Part of a small language model's weights.
Size: width 192, MLP 512 SwiGLU.
Training: a variant of Adam for these matrices, 5586 steps.
MLP neurons of a small language model. Each row is named by its layer, matrix (gate and up: input weights) and neuron, and shows model dimensions 0-191. Each number is 128 + 24 x the weight over its row's rms, rounded and kept within 0 to 255. Numbers have three digits each. A neuron's up and down rows have the sign that makes its largest values positive.
A block is one neuron, or neurons of one layer that tend to fire together. After each block is what it responds to, as a language model described it from the Wikipedia text at the highest values.

L3.gate92:132152161154165149129148124155097074168116101113089128133172127169118122109135127132126167146146144137097122118111156143125103120124139129149153120117090126191078182088098091158163129158154118128129106162110113117143125080088162147126114144158140110102160138130134135127095106117117140141076136109113120118145120141107124159135127124147153102117117138137188145164094161146115148108128134166097155106127139149147114131109092124173120149140120100159081111121117110118159113128100119106111123172134126154162114169137159116121149091132138158139101108090157149096082131163164129095
L3.up92:110152153129086132101131129120088153130156134102101116123162073121123142152118199102113110156111162134083154087098177136123100141107132107128085127110110120110106107122123100141161100156112104119167117119088122139103119175080124144132128117133140123135126115111090112060151147120099086156115159145117064121097141137132135177095133106143098112118129141116135137096111142151127140118155114122114120147145174144146130116127141066164110145131121105109104135145171128147118133118165097107096194134115083134128121117129110173153130118138125133098144143085123117117142119134130170111
L3.gate257:098149147147141128143137124128130127100103130110105115119125130169135122155138093144085130126121109132069067093130136149143123126131097149136132170112155153147117123068106096126153150160146050140136128118143129103137152114141168121120162128147124127126109159085137152122165130142128150136124093101125132106145103135108108147116105091153122098139151141177149137125126122121119136133104175152078106129159128146104114141090118140141133119128111103114084102100117080088147118153098110132126109148118083132092075128077141132089120090157118147132123110162164132157101165184160142089
L3.up257:168162146121127137086129084102135124129114114111112118147098096119114139108152163173134136166132102118129130064153132162117139130130078114117117128070134142128142156114131138099121135147128133113134108143141150136188129111133114126136148143117128123114168133100118092174106146146148147140127086140139197107141108153099062121164132117126171117171129111177142144106114105128122138135148139136113111120133136142083098141121119107165158135104158136128122082105139111147100122084144108105099090146156153134104124184086115146139133101125117180160151147148163139113152098091166107105
L3.gate346:070161118134108150127134095112116112117110161141076108153093146126126179140132114140165134171144087127148093131142143144119109142162089149142145145126127173154153112108119134135155122134155132135134073127118122100125133152187128093139146121094169125157120096144149151102117109128122171124127115125131150112173121132125132152125083104157124113139142125168141132108130097133107107125131119166103066108143139113082105143113119089144135134136126139119105093102133080130109104117094126149122093095166113114112107192076158082135161118138136143106147130138166134153139116169163091095
L3.up346:170108099137141113153132097112115115154100183154143099121144110102131100124127081150171172149118118163110115140113144114160094133166127129076091149132143141119081106121143143089120143111156088122124117140149094099125126123149168112127101111126166145147070118109145151127148117121184117171108142150131161095126107161143125175149119095152167100137195106153126160115122137097155117121148149116104150127163113148126104112148116139144127115177124138125155093115170145142128118109135101139114109105121121117139117126089144183118163149136123147163089153141167123139127103129092106158
L3.gate387:124131147112105133095142144098144130123138125112121156118083108083137149182165125164133126161135113116080128115131114172102087099155103138159144076124148140122127175085146198147117131122130100121104149138122137082125154127127125096111127134147115134102139124106119131130167079108154144181132128172106155141104123116115060150136109144096111145101129121170110145124135175167108133132173107136098141083141134116134114162084126098123124128075114119089109124144135140121152120121124136116107130132166167144150142118099106102095119131137143076095121136103158141113082133095127100124
L3.up387:139158114090165089123149114137122133165140086131137120140097126077155126132092140174157143142141145088124142181141130122135099113153115117117159099064133135112098135150148153157086096139160146106153144111120083067151103145071127133118106141077146152147097092111137124141130127145125168123167157139127133106135109162121132156145118092118101110145099143173173132145132108118097095105149161149160127164179131158111145083133129164121134103134129125131112088130142117133159114116126119098143132144151170136125128161113167139112122100151103129124092144117140145156084140160115126151
Fires on word-piece tokens inside a word, such as disp-ut-ed, comp-ut-ational and Light-n-ing, and on day or year numbers after month names (February 20, January 18).

L5.gate93:084068166105150124152144156152148137153133142153112154142115119163134150130153100127176102103130076127159113133135065162114150176107094124129135143130116151165112112095153135153127116121122170140127126090146121171137134145129106116146114108148122176117137200107122148127137170115096154119120123137143138128149102099130130138129134109155119105061136129133112124120166128154146118126113148113119177115189061156141129134168105105141100146142150127146119110120091155132107136136146148125090118125167069157109140106106113107136146109142090128111099094152115101113141127132121140163
L5.up93:146097091084130116119096153138111168098112169173135108132139118124143183145140081158132133109140135133147118099142129178146085113118148116138138114113099118132157129105119149097122121146161180124106109111144120151131138121126079126149124119147095154142114180157103079141104158137119135189083081111172097135169153132123117137127127124126150134114122130172114093116115155147109165146155134112120102156127105146152122101093075160127152125076120165134170154135100130159138143093117129105092129113112081143153145124135111113087163142143138148106124137128119122112137142152098072135
L5.gate129:140136194088125129124084116130114142104129124128157118115084107143166142153102080149081167123147130130166060099144125094127130134116106142149111126169156132123118113093131118139106118137110143126132106127119149138087118114146117133120147128113181128170104120146135166127183139138131117149135103117190176134151155149140122097087142142109131141112086133119130118122120108167152110075135131110151144093107112131133151096155153077116093086096094161107149116116139130107154102179136109147146134097091150134145110161089075103121137127149133131121155136137137105100125144119115144087
L5.up129:122160120087142156137118104168114135127078095164162119166122134155139092103145129110094078118112152122124146112147130105134147141101104165156125144100099072166139144121169126113099133135112127144106112071115126126108084156155103121138152104116109122112122107087130129116167124138149117125131153130105118119112129117177153107149123139158129139124090148110126169167120104114134146133126150152142117079117170146136107154181115110157136161098129131101126119077119114080186090145124185106131167164126158121138125119070133101100129113159136093132107137152107089122129128149140155125
L5.gate301:129121084093114089094101097117113132122094099098154110143119141123135086093118168098150155126122104164106135127119158126127123099074121160110129165112144138134125106118164122123123131106142103141097123167142143167125095111098149095134148118099102169135104129129131101162073101110128126132134160125180123102135076135130104160105112099169129133100098168146097058142143127126134136097118132126128176104131151184153089133164133166110102160139137152140127122103123143111171118087125109128135102102156143131154150093107149128142107175147164171105094142122128134135158126120131149117
L5.up301:127102092122145121103145174165144134154139121097113137134066096107104121168137148095125160147143121124152115134143119135107118185168107136140152143127108121161165095111122188103113165090164124144092094154110112108137121135158097108122137130092141152129105128129146097113143096178126123121142160161125124146100126152141126101141124107113138105112096127091079115105116144127136132164134177151117138120146121124141153141085074117130112122094119155125143141089155099149150109132134116187114128122113150119162163090091112090120128168089147119087151112128087108125169096104136160117
L5.gate316:154071152086114072115167094168116146188108144149112135117127124117151106163159154145102084110129111135132150139116140144115124135205116115132115147131104110105115134140148135133119109091182107135116137106121144087140126131129100115102157149133102140152115121133144119199138133110154123117135159120140115122170080148135144130125101122136108108092119113143114083138153121136162171118120170179120146129095096139180127107121134134117135123148158136093119151100104119123134102119136102190141128133131137143053123132109089120150134122155130174169143134142093116111148118154139110111
L5.up316:150170112195172111090140097093127160132111142150130097111146100138149145131174127143101100113123088160125122120137128155130183141133102122125095129127143096123146168135192145144151154112132156146136095087102116131128098103146098100091149122101094152133136160111096108098162100137156143144085184146142085075136119111131124137105119135135165127084077131141149144129119132145144155132141144101137117150104142081184090079184138128142095069121118121126118147136124117109171139136132106131164143141131115116135125103111123115110144134104103098098118123141133108125135114128130127140
L5.gate393:102111097148137136117107091117165125092101129100131140141130131137129138132093181100097167089130081145109137149139137137082166120129119144126132143178123110090159142107120129138123100144054168159155109134133109192115109164138074110134107077111113114107143130118136134132103142096092134115133089148156110127122143097124153140103083130183145132145150129131155158130151128127137137131128131126143145148157126129116115108111134140130121158086115156121118087137104080150156163148128189130126080131114097093119159113120126124112110084126131133136148146110114104139144131191085087138
L5.up393:123091106120094165169133116145114129164101123179101134123093102110165167125133151126146156108149097163175110102181090155109093118115131146136114121101117137095111139112128156134094126119146113131102119061156086123119135133154136141129156153078133115122128155121116118129153168113145129088114092128135129091139099149152149116103136108081119059122151169162140139119096122090121139151095156143119109105124138083097106092114138132132094100124121116124127132092154144101127115142115120114166108125134132153182151084125116151115155167154140095113163130083093138126094126131142121105
L5.gate397:158118129097145123135143123146143072132154098141113139153130161126157129145100097126107139111132111131145128120161115145110136134161126143140147144132144127160130134095137116161151141190097142145142112155106163126111147152114135114098094093128093197151157146122158108122172120135118110118116127112153126115110146195112081145087124136146109097082120103137111141128116113117110111072134162121145116152114144160136125126141121102135120053104110164156123156144086131118154127163115157169131157145099152124129170119106095153125165120138141126110189101111167136153157138184145102093
L5.up397:150105133125123127125139113122112115171116133142132151141122133094164131140165144105137132171134126135141128077154096079133101135157112111114123128162147121093103163158157113120148130119111155123094119102186072109172122132160107077118123157136086104156128138121098188130149129124162175153100119133134143105170117110100143114095145088078175060121117123142118110108107149126155165130129112160127146150127122102133131120128126099155147118098125128127153118145123136130124146117154141090099139136162113093192118192142131147167142113132122138156157142149115136097124099161172139139
L5.gate422:129106090087127128160090132158124098097127115145124161138085158111123153138133139112080177134102078164118066140115121152131136090133121113124171106076152154136116115105077120140120118112157123174137119119117120115117169124144123132095135100159134118128169129161127092118097089116131108186150131149143100158160136131150086144120145119119166106153106155140129111121130096115101112149144129139119086147153176135111154130092122131138118159122123146168146116132134148102136126147140181142132111142141095085150097150106130144132102095159141152114108115130140103182144111132180171104
L5.up422:109085149145134148164129125113108145113082112175131154129094136076119136126135084098153118108144096129176128136099134140173097122125094091118147144139133135137109081116072113088148165123129098138127130126137130167133175090151127098127091152109117150145148086162140135119134099125135128131165117119110110139110131173088121137110153107133087105138112131097108131076148112109148098128140189115134176156120093132125134108114153109117159124125100134129188114100155156122139103175116082100137120100117112163110146133110134109143091162149126089143106142140148130123173166122124128155
L5.gate479:104148132092130138148109135177116127127145126146122154141103114128113120114126103117098151120141090102101144133111107067100108155120125133106133129132115114157117132127134105177133103103157133115127133130105163115156141129110110093086149117179139126186152146172133177147157083144140113133114150137164099100117114116126122095159161108117111106122132144181155144124135152130146112100139169082146144126142135124123118100140134159157133079096170193140099105113113103069124106128099120123110119132160156145186130114148106142107147128153150101081125123140148162120091115145159065154
L5.up479:132092122130160120136120130140111116086164114098146106132188104129145129104106084145089154088120124196137158106130091104161147138107170136122168131162163091100142132121129102145090135142150115090129130123144104097153097156139129125120149142128149147138134121155144128132151139105132137113110121131144154187110127098117156146163125142155160124122133139112161138142159158125111107118137067139168138180078076108132151128160096168119100108132152150134159122100108109083136151149109089143141158125152090133128131138149146108147141126109075087132162138127179129117107151132122146164
Mid-word pieces, mostly hyphens inside compounds (high-ranking, brother-in-law, so-called), plus "of" after numerals and odd word fragments.

L4.gate251:129131164130105078154159134156143127151167127093151090148118137146145110121129126093116097095169160147115121122123095128091154135138112108132102128136130139113111117116154080185149155124136139206117131136105169170127142106108118108100150087140131106140138153145096100118110179089149131110128099155095106098119081092129089148129158148161133118111114149138130144139189122148115143134139140158127106105126119125168119120120133141170116121149140114119146150128109079123139142155092167125065128102131129091105129087150125135105126110145159120097077152139116094108159136113162133161
L4.up251:108131149116129121158140095130112120170151098102135157106123091127134171137151136088169137139150123130083119152141102142121145108152110111102126094102142119119083148122159131153135133137085133127141124122169131151179126106125154103153148133138116097141127135167121103171142154129112140093078123133141133162101093123140059110117151114146220135122101163166164135134146120129139109107148129087147090091137180123110142123091114128168135119118108155159118129161074113111149114147099116093132117110168128126133112127134144124135125122173155143096137155137105114163141093142185115137
L4.gate502:103115124113142088098161082182113169146176113110157145105119132160177114139158106136128145140155128150134064116140137116093109109119134130171132141143158148162103093122144095142143127128134115177129109138140126126132117155105144113117122103156097114123135156083138142146130176095125139093126081098132152127131094140143102137122116103184114108072140146129135144132160120151103140133130104182112182084136117118160140129113097136147109126170118148140108154122091087105141125141073141131097121087139112123124120126123117149101119057144142177120090137106157132139133135144135142116
L4.up502:121132070135167118112136145110141135152095134105095159137097126104103179102112115197120151114127173143129111087145110111072112129143113111109129113114153143105103120136123136114104149132122131108135069155154111095164102117136126148116104114126153125144136093145129147130122169104111117119138099130098175155093138072103084112139161149154124098123138123102136138083131135138132132095118173130143136086138109110142074131150117152143146117147151176145139145109097119143113134124148127133116094082146131143200131127111144147145126128099121118170136146142123118135174197135106085110
Hyphens and en dashes that join two parts, as in compass directions (north-west), compounds (well-liked), and scores (2–0, 3-6).

L4.gate307:133106148143095146108113124146133099136144103134112187145166133146197132115166137110147125124101114118078134166144127186127115145108093140143135154104132151132135145074113150149123160146104114126156132145115136144167099177118142126126075132178147165130167108113106118129119087133111148167111160126146108114128120123087099167138132140106133144095083099157138141121137117138185135137181104110145164164156128136113094152124151126137138115130095132120122118150132175097143155111110130170176134114114088117144154115170125189134141109161140113094123169147133137114126139143113108126
L4.up307:125120074160092133097133094155114188140166151153131105140167121148129142071159167135104104156150111122117172111137121151099120098138070171114115137157124104123163110126122137139100159147144127089129165139155121112147089125116127100137131121114100091156118154111127100122131085110108165144150142116107122139095139157137122138127078127099142104131064147097151124121092118135099145116128126140114107130117140109134127108115129095155135132124148149094129133135172120112148089152085111144120102128145110115155139150140163096172127138123153110091122156115192118085085081109107139100
L4.gate406:130132124145137159120142110153153107110131161132098154110097164140124125161119155090149100130135083136116113136127099127131123132122093157132136089112101159135141161120155137124127127145137111111147135209091180195147153147129182115118126098159106146147178094081061117131126097107143127124126155147138126172145139139148120096112167118159130141116096158134134133085135143165138140143152134126152136168101132148148112140101175162131131125102111102143153097146119106156197137101089129118115101095100097118137117142136116148098133128134172159135143137113154127158138119158152107099
L4.up406:132146153143126194087139126182131116114138142123110147141089124119081137130136144104119157173145156078115134154142158152112195152133122133101104147161118118141096115126180097173133133109084128109122101121121136105133135136145135115143128144137158111146151099105106149152122160156109179110165109156147126144128154134162123138118119154159101109085123077144155113133112079119132118111153125144128141115178165174124115123135167109139113118140132117132108122103166123123113133144149121146129135140155143111130140156150112136121133038144124093060105127103124159136097118148160151108
Second word pieces inside words split into several tokens, after a short onset piece, as in qu-ar-ters, sh-ar-if, tourn-am-ents.

L3.gate204:138122115083128126125128141164138146126129138126136151133136190116155115091183135143139120116122105123171107139111083145138130091150059150112145110134151163132104133120099071098095170103161136116130107094114153134156138174122126101104095158107083130098129118157167124185138138128123154119125099135117135104161090127160136101136116137153112082115178101101107123100145114143130151144132166119122132129114106162139117102093135088115129134158107129115162118124106105156133081156136147141132089110141166149112155144121115111072116162190145127162104144130112153122168120135130115121
L3.up204:115136130107120088137208119109108189126155137126149102099126164142171166091101111131156183146134115136100125102062143120185098160112122085093139097147141146154146135087168130117131094151159160138127122111115098130148120092166135148145113105127128103188124145158135112129102100148135091077132108122078117062116100159124087137107157121120071117112126125137133131137101159120108143146133117125113161115121116160161145170095119139135115136142134141116149150160131132122124168130140124102127126120117138102156107093119117122153160136141145138091139134117126144124122123102130127134
L3.gate241:116126109134172108120120152140122165089137157129136158161166089101149157102144148163128143171154139165108141159132171104111119113122089139107101100143133111138119092142092125098135137082128073131158113140119125091119149091143090139125143130129136103086163084129164120086122133108113115108105111076084141123147109115120114140113162106128064105133101107133151110144096115141127106092129150131131158141138110150143102135144147149121154063144122143107127170095071099172153115115100142144126130115104092162122105135114129165139081129109092136165137146087145128128122136126106116140
L3.up241:150140146138119147127108144140126127066147134129084177124071151092161138130136132107111156122144111131140132098148116112102099130142160122100128104109136109142135077105183156129139146153127150157095106132174136127066101104130102156126127108113096119108145107125112110101116165124126114127120116155129148175144132122124091114085128079126104128144108148111130124117130187139110128102085170098094132117125163106140117127104118180112107132104132166125132171136122120151156136146108143137125136083148123124165099159119127137120142159143082147100101148092103128183180151172097097116
L3.gate383:107090139107113151114114111168122166167130141121094129124115116095120122091153081128127093120130053142133163131143099150101155112114103109127103122145107149153131146110074141107155120172143151146136117139146205153119132095142095096124108159178140140125153123140131131110113138124119093121097136144119120099123108192114111136105083157147191072133147148117095154099137164153142109131138178143120151105116110139130132156121160114117147116120137129153128128164104107129120080133150144090101108129133114147129108169133125157106083109107166127127093119145107141135157102157119139103
L3.up383:129115134128137150125103101140108144142134111166111124131115133141175093135156084117159115135080151102159110128112145144166121096143163100140131100121109134145156109125154096116116144169114118119152173168127138156110123126182094184139111117122092160137107167134107111109104140121154095122091097118129122109114134118089138123098085103130159078149150141120131109149111162157120135128149125104092087116114153159167172159140078104171117135188142081139137154164120081164126151153123106138162127156141135115132144081127126155142116113088099127112108115117121137109121082112093124131
L3.gate477:126151150105141159113162133161125138196124094105097131104129155171129131140110115137160147111136095099089088082140130125116110088134143130141146143101096127126168117114126092120164144106122105127115115154124146120126123123086120119121099137147156160117124095140145150111149141118148102140074122149092169117093119132129122135167115132179116121140160125132170134097118125138114141141092130151065138063099134125143083189115149146147078107189088162126138136114112088134146113156103116149122088139100124155136149132095151121099142120155096092114127151132141133146117130125117138075
L3.up477:081112100109137116193155117120117143136137150137158127148125084114145199118148106113115106143122102114140086113113141119087151107136090156110139117119092168140162117159136094147165124113128090125093138151129155164107091124173133104129168124147114160146110119118113130153110131114156125112175119116090126101146150106137149136109124121155126139086080122094100111158103110110132116110099145126112185129078142163118166171147100104172113116146100130133150166127141114143143167159077111129158142120093128125117164144159171116141154159109116151141146163108152123145098119112128125119
Hyphens inside compound words, such as semi-finals, cost-benefit and pre-order, plus other tokens that continue an unfinished word (myri-ad, repar-ations) or a URL slash.

L5.gate44:131115098121124137109134114124133068118115158092167100172200142130115154169151137154116127138140124131148138145126135118126098102154152120144147131144149128099082162089118165175156122165094097150136135187124116138127143145135114141116142091145151112081119110141126110139061082081139110163137109115128127125152169131131119119124088119129153111106129095121146146116105135118146129115123164142143123142110139059114156122108139144129140135126117134134122091183117134115133164085128166175132077120138135123105130153175118117139078097149153166119142161105150120140124176139126113112
L5.up44:138091104118118131110122136129113121087140156142092126158084146120137157131131164101109109128144136101134122144168152136140119138177138082139151129067162125113072157125145113166099109119099127115160123108178114077152140140148160162136135105117116138133111108111191130158110088113151140176124128124117150154147119135165147150160125098118141163112122103095133136138114107107114167107117115144122116111151151124136140127113146119113146129121108128088122128108150166188089147129115143155163089071152151128082102134103086093120104128128112164105098114099132121102130160158095125077
L5.gate105:120126116119134148100109128180118114124116089114093132136129117094087093162135123153118172154147152126085129131149126112113146143105130099150151150137153108119065108069156114130162142138139121134162139128085143144118150149157146108107157139152116130070144113134158183148118116126114137163155146106087083099099079118153090168151120172154099157143108132112168114158093136136151127113149115096114140142169177127100124129132108145133107148092097129110103106143102081114124107130113146175101108164124150137112127135153147122115133098157151104132146157088164134115110135166133127105
L5.up105:156133156126122125135141160145105122144107104121135134110116153082065146112104125132132166115150131097068105130164117142110136146105166103152127105105154173113092135115130099153123131133126095151161146111118148124135105105109160126113126144143182099110102109171108149117110133133184131120159193114143146127145146099133148159137142123139108142070176106126151141155123163119143148086109121109114090127125142113124111132113125099143130141163158169099102130157056092145118176150083126151118140141138111149098138125115150171145092125090150138098163133100115140132097148150107142112
L5.gate174:117119121115118102115104094143145134103176118124122134147107141095108180142151112131130108127116118164129113105124141138122089121124107108112134175092153159160116137093159099095163112122131092141129118173149079126113119098170145152115156115126125133086165108084134148093147148102159130136093097143130149158140140115180169121114114079149100110132151105116146144135146187134136140121120138128132123108104085146134087162089114157165148128175135117139149146090145067109133105130138139126146142126161173114143151139106161132133153073160146119095150103132128116124108121188116118087
L5.up174:148124100118194108148128146153106124125130113118145146172101139104125100105150135139133119141125131130114161131101152143140112117095084098139100116117134139122127135129109115104129111113155106109109047104177124110115125152156102137123132134102164108113123070137125145120114115116172109159087154121098127161142140135153123141104133096115123120096126168148123114124073152114157124075193169131155097181151135130114172132130152131117160108112146119156098120109158134056101141110118100099100129091126130115123170142150124107140135108103097157127082091089157130121115092124145131141
L5.gate329:139195125139114156117150110196119142098129118112130135143117118067134117131169107123122121173108157088104126147166131149096102107138101104133142121094148137118117173112094126136147124124091097142156131134160175151106162126123148129116137123160126091132142103091140121148105161133148171149088125121147117147148137147144133182148139126134147133157130127122166126158095082143159121130130160140156122111138152111150134152143142115124064108166108110128109114126123139077160121142106119143083101124148123145127167117093107138129121097146162165081147083073133099129151091106130101111
L5.up329:183147078140164108129098133125146131105145125071104088121132103105149157124136117134149112140135116131094151117159156160153092173148136100103132114101137122093116139116111130142148169131143165129121163160144144122145099118133143136134169111137121158151132106152127072142103163150163169170141092142112111125116178106092108139110126124085143140150123145103139133122103140119134123139144097168125097166168176107118149145139116139111118135132145150163106148137143112131136153127131143170127119118161139173116138136143078078125081161088106108133103127077166101112079139088108111127
L5.gate367:131135103126153110128094093120127094171157135136115136145114110088118110127120094111112137098112089126135106102128118134103139108116138138095148111170179157089115148124098127126122135131103128178127139138142148109117124107127121085126068099155115128140108123165140156153103135104131146122105107089149139143121135161081047133104155147152178079125126111106126151106116143087124161148180150113106147143144095121116085124082099141136107131143108097111138164114124088095132114116107132096142117157141124132076132106102125145134088075113138100176119173158104111151130133140156097124
L5.up367:128166149134122127095188123143144123147137095121111157153104151086129172080117113146169141131130128111092142117161130106141115111116139130154135109140115156167110101122075136120154087112126089086080162129141137149101125128123133126126133142141187121100152071097108131155153104162157138143149122132151149120093148150146092139100103119122097135120135120105118141111078122135153112145104177127138093145128123154139127121111063104122139111106078150139086117139140093127184134093108136128112134117102144152139136162193177106133146129140097090126146117108142114130127108102103153101
L5.gate368:143107138115122116107139115137144129138148125088127167116080132105117117132085105170124152103123107138098139097116115144116135102118047133135139135160131180133097109120115126134159132124189126105126143171086177119113084130081159089099130126160113156089154107128182109163129133110137163170116141127158109094132100110130129133093082149165133133079114122139144118126181093165115140121106129144131118118167170179117130138136118132116100144121104147150088159108122156178161095091142144148124102121126129134117132134112122118107138105109123171144104118137156133091113140142130138097
L5.up368:166129121132151084114099147144117113142120134103126123123103117086090179173140151160116154114164139154169163111133101146138107109178108108119122108112137171086099107142078176131121173117157104128159111121162137100137122144105129083142130153138112126134111077146162094134156125135116169127158190138158140114136127115115145085106171119121140121168100128108122075148117088149112105090105142135118088156130192134102118132132120111170134105061132121123096131118119148179148115143138100148112129123128108128140110163109107101135148122104124152129127128110141129110133156127115129157
L5.gate375:164153139105153106114133114110141136080123138107142144131113132161106151097130136153131108095150083130120136160151073122124125127139123081150137121136165160096150127119108136147121158191108112114147084190104138129128113130159146124107125081156131158164123157125114136113135113152129135167142075157149144138102118129139115145116154137142126099150179091127152147115179110152112137118131170087100092122094125125114081144113113111142123144157099165119093138120131129108130154136146126112060112154142127102166135131108127169085132158102169157149162130116153177146079152131120132124
L5.up375:126165149136142123113132133113143141130166137114069133136146089111151167119119138154191149145170175143097132135155125129093124137115109099134149141074157136120129113126122152106080103136133078150153122172125152130152103082181136156118123109163132135121125122138150154148136139127174098196119148145071149125137124108117115131107126110146075132101175150118143093151131111130154179128155127176121148156132137174120133129109139149198128123154147166152116126134142138149128135120131069116117144133075122153135107128116126100132120141130129131181099119135141157116148129123103144110
L5.gate498:141068144113179140173126082140120114089117129132153091133111123120135069149163092106108132113147135102097110092161091123144109114169091122119129106121157105096109125123109142149158176136126107155109149160138137146161111127135129129135134094155116174123170104128096111111094144129123121087147157123136091123179102154153103138132169118083130116118124141146149127128087150128154106128147127161130113120138169131113110145153106115112122100129131109088135152102146104077188107157128099152124100081143124098137134160134145086141131117126142122080102152099148141116118097142179145122
L5.up498:127108110122154143096126143109090125134116156118147097094142135148128116165157113120113161171125123116116103112133131172103141152117156128126110115064110128119122129122121159145150122144097110114112121111157121116127142106130144167146132127159134127119142139075136139127085123134161197176097099118162156160176142130103132094132081101124128130101119137098138057168079157147083144126128132135096144126125143179097123137158153150149132126122126173075075123123105143126154105115143118182108120150107146148127132161093123157119103118119131146135110100142154057140119117151112136153
Short interior word-piece fragments inside long, rarely split words, such as consol-id-ation, amalg-am-ated, accl-am-ation, tourn-am-ents, inaug-ur-ation.